MLP neurons of a small language model. Each row is named by its layer, matrix (up: input weights) and neuron, and shows model dimensions 144-271. Each number is 50 + 12 x the weight over its row's rms, rounded and kept within 0 to 99.
Before each neuron's rows, "fires after" lists the tokens most often just before its 100 highest values on Wikipedia text that the model never trained on.

fires after: "c", " ex", "ur", " O", "b", "w"
L4.up904:52 64 16 53 50 55 51 60 60 44 61 60 49 61 73 44 52 50 65 55 45 33 71 80 50 43 51 50 63 48 36 66 70 51 49 46 48 61 70 39 54 58 53 61 39 47 33 67 51 67 29 51 60 38 30 55 47 53 39 54 60 35 72 67 63 42 54 51 48 38 45 37 41 62 39 55 46 39 36 63 34 54 59 61 71 43 60 64 17 45 40 63 67 53 43 57 60 56 62 49 55 23 56 23 45 60 47 43 62 36 41 57 43 31 52 48 45 49 45 20 48 70 50 33 54 50 45 53

fires after: "s", "es", "port", "unt", "ad", "rm"
L4.up506:46 46 30 36 70 48 50 79 63 57 56 53 48 51 53 49 50 58 54 30 50 34 49 79 47 56 56 45 45 47 44 57 44 55 42 53 55 34 71 24 67 48 45 64 69 62 69 58 51 52 26 52 49 37 49 49 34 24 48 60 49 46 54 58 54 46 50 45 40 37 43 45 63 55 48 42 93 46 47 46 51 39 42 49 41 21 37 38 65 65 45 61 70 43 48 53 59 39 50 53 38 43 48 27 47 53 52 54 52 48 50 54 54 54 44 72 39 53 51 35 46 26 41 52 50 57 44 54

fires after: " a", " A", " de", " E", " "
L4.up56:63 83 57 49 43 40 50 56 50 49 47 36 38 55 50 45 51 38 70 44 61 54 49 44 48 41 38 24 52 46 63 47 56 50 55 71 69 42 33 68 60 51 35 36 47 63 69 50 57 56 50 56 31 46 48 56 48 33 50 57 60 44 37 72 58 38 42 45 45 75 46 46 63 38 64 82 58 34 42 34 56 26 59 56 33 59 68 59 45 47 50 43 50 59 54 33 49 52 52 36 30 55 49 41 65 50 48 46 62 33 63 53 54 49 49 57 66 69 48 44 41 40 57 62 59 50 51 43

fires after: " in", " at", " of", "in", "ular", "ing"
L4.up508:57 15 39 57 59 49 52 54 27 44 44 56 39 60 33 63 49 62 58 66 53 45 58 45 41 38 59 59 50 71 36 74 36 56 53 59 20 47 60 56 36 29 35 31 65 35 50 40 47 56 54 51 47 53 45 48 47 57 34 57 24 34 61 55 56 44 61 40 66 48 56 52 51 36 42 51 42 67 45 69 27 45 33 33 46 65 74 31 53 54 30 67 53 51 55 44 42 71 42 46 53 42 38 62 48 55 42 55 40 71 74 37 47 47 66 38 47 50 44 60 63 47 88 25 49 28 77 53

fires after: " C", " in", " p", " In", "p"
L5.up290:29 45 60 51 18 49 53 32 50 55 61 39 44 50 43 50 60 62 23 57 61 44 73 60 46 52 45 59 50 54 48 32 59 59 62 49 49 64 42 46 44 31 67 37 61 50 64 46 62 43 40 53 54 68 39 50 53 66 66 60 60 36 36 57 65 35 38 40 31 31 54 35 49 58 46 49 74 55 50 47 57 45 59 61 55 49 30 45 78 45 45 56 55 50 50 47 48 47 34 60 42 47 51 28 50 45 67 44 31 48 54 34 34 55 53 39 33 44 48 59 52 57 69 58 48 56 32 71

fires after: "s", " Pri", " Port", "n", " Pa"
L4.up651:29 35 45 73 67 50 44 53 45 34 63 52 47 48 29 28 66 42 55 56 27 45 40 51 30 43 60 42 53 48 47 55 59 63 58 28 64 44 47 45 40 62 32 57 50 46 59 69 65 39 47 51 41 59 52 36 72 40 41 40 65 47 57 63 48 71 55 50 55 68 70 49 35 34 38 41 55 36 31 45 45 42 50 49 41 53 59 40 44 58 43 39 57 50 50 30 51 60 55 56 66 48 43 57 39 63 45 47 30 44 58 56 30 50 80 47 48 43 41 54 53 32 60 64 32 44 34 49

fires after: "ra", " Ra", "ne", "an", "ent"
L4.up758:41 29 50 39 60 76 66 47 33 59 47 67 46 52 54 75 52 57 71 33 18 57 39 59 58 55 49 60 39 45 59 46 50 52 59 59 41 44 55 42 70 63 31 51 39 54 42 70 24 40 35 53 37 69 50 57 70 33 32 73 59 47 49 46 67 69 67 35 51 59 60 50 45 41 53 53 54 46 47 49 40 74 66 49 55 54 39 52 49 48 71 50 27 79 58 44 68 53 62 34 53 51 42 46 47 44 59 49 21 36 58 58 56 48 22 31 51 39 34 26 72 40 57 64 59 28 45 39

fires after: "|", "s", "-", "Release"
L7.up1116:55 43 47 51 46 67 41 42 51 67 49 34 70 59 28 55 43 53 63 57 32 74 30 64 50 66 26 42 41 43 35 53 52 51 64 48 67 42 50 28 53 38 28 51 40 28 46 48 56 50 49 64 44 70 48 51 40 40 54 47 49 56 39 42 41 62 72 53 43 58 65 35 39 53 45 66 62 59 52 61 55 52 41 57 48 40 54 46 43 58 42 19 46 68 41 52 52 61 54 62 39 57 41 73 44 30 23 64 64 56 46 45 59 35 50 63 42 63 49 56 26 60 55 61 45 33 21 62

fires after: "ur", " p", " P", " b", "ab"
L4.up356:58 42 66 56 65 54 20 36 45 39 35 56 54 63 55 54 46 50 65 53 69 67 42 50 29 49 59 52 58 60 35 49 35 41 55 60 49 46 59 33 28 51 76 33 35 57 62 39 41 38 54 34 48 60 72 35 45 70 24 68 59 51 54 48 50 57 51 36 36 76 60 58 46 68 70 43 70 35 55 59 51 44 51 56 62 28 48 49 37 62 63 56 37 23 30 41 47 58 34 57 58 46 53 44 35 56 52 60 47 35 58 46 44 62 56 54 72 59 51 56 55 55 25 31 42 48 59 44

fires after: "s", "as", "ri", " cl", "iv"
L4.up287:63 47 62 64 42 32 64 44 32 33 58 33 40 59 27 15 69 33 44 53 47 45 55 40 18 55 32 54 45 55 61 46 45 37 64 62 64 61 66 23 47 58 64 58 42 47 58 70 55 63 43 47 37 51 67 48 59 57 57 19 46 59 77 54 57 34 41 41 52 55 42 53 33 43 43 48 55 39 56 51 45 59 67 58 79 72 50 42 46 56 42 50 75 19 70 55 65 59 48 48 71 46 44 72 56 60 61 51 57 40 53 61 38 54 62 45 51 53 40 37 23 46 65 51 61 43 27 66

fires after: " a", " A", " d", " st", " f"
L7.up668:48 54 50 56 50 35 63 57 67 34 30 71 52 42 30 57 33 32 43 40 38 51 37 40 58 63 40 47 34 50 46 40 41 29 12 47 47 46 52 54 33 33 66 54 61 38 18 38 56 25 53 47 68 65 59 44 36 62 54 52 55 41 52 45 53 57 50 40 59 55 44 60 51 61 20 28 57 48 66 33 44 51 60 38 43 56 55 50 47 29 40 62 25 54 41 51 41 48 40 55 44 36 53 44 42 40 45 46 62 35 39 42 49 56 85 60 54 66 50 37 43 53 44 46 34 43 46 64

fires after: "s", "en", "es", "au", "or", "d"
L4.up117:40 37 42 40 46 65 37 37 32 52 31 44 55 59 31 68 54 46 42 58 49 57 59 48 47 53 52 59 41 50 60 47 50 59 70 64 56 62 37 32 53 31 59 34 42 48 40 60 61 39 29 36 72 52 42 43 48 56 47 58 39 67 49 69 58 39 63 49 61 18 47 58 35 67 56 45 60 37 24 43 61 56 37 61 51 35 54 43 47 35 39 33 33 44 41 29 45 47 65 28 80 50 60 30 54 63 72 57 39 48 53 51 42 56 72 32 55 81 36 52 43 53 50 48 56 45 39 45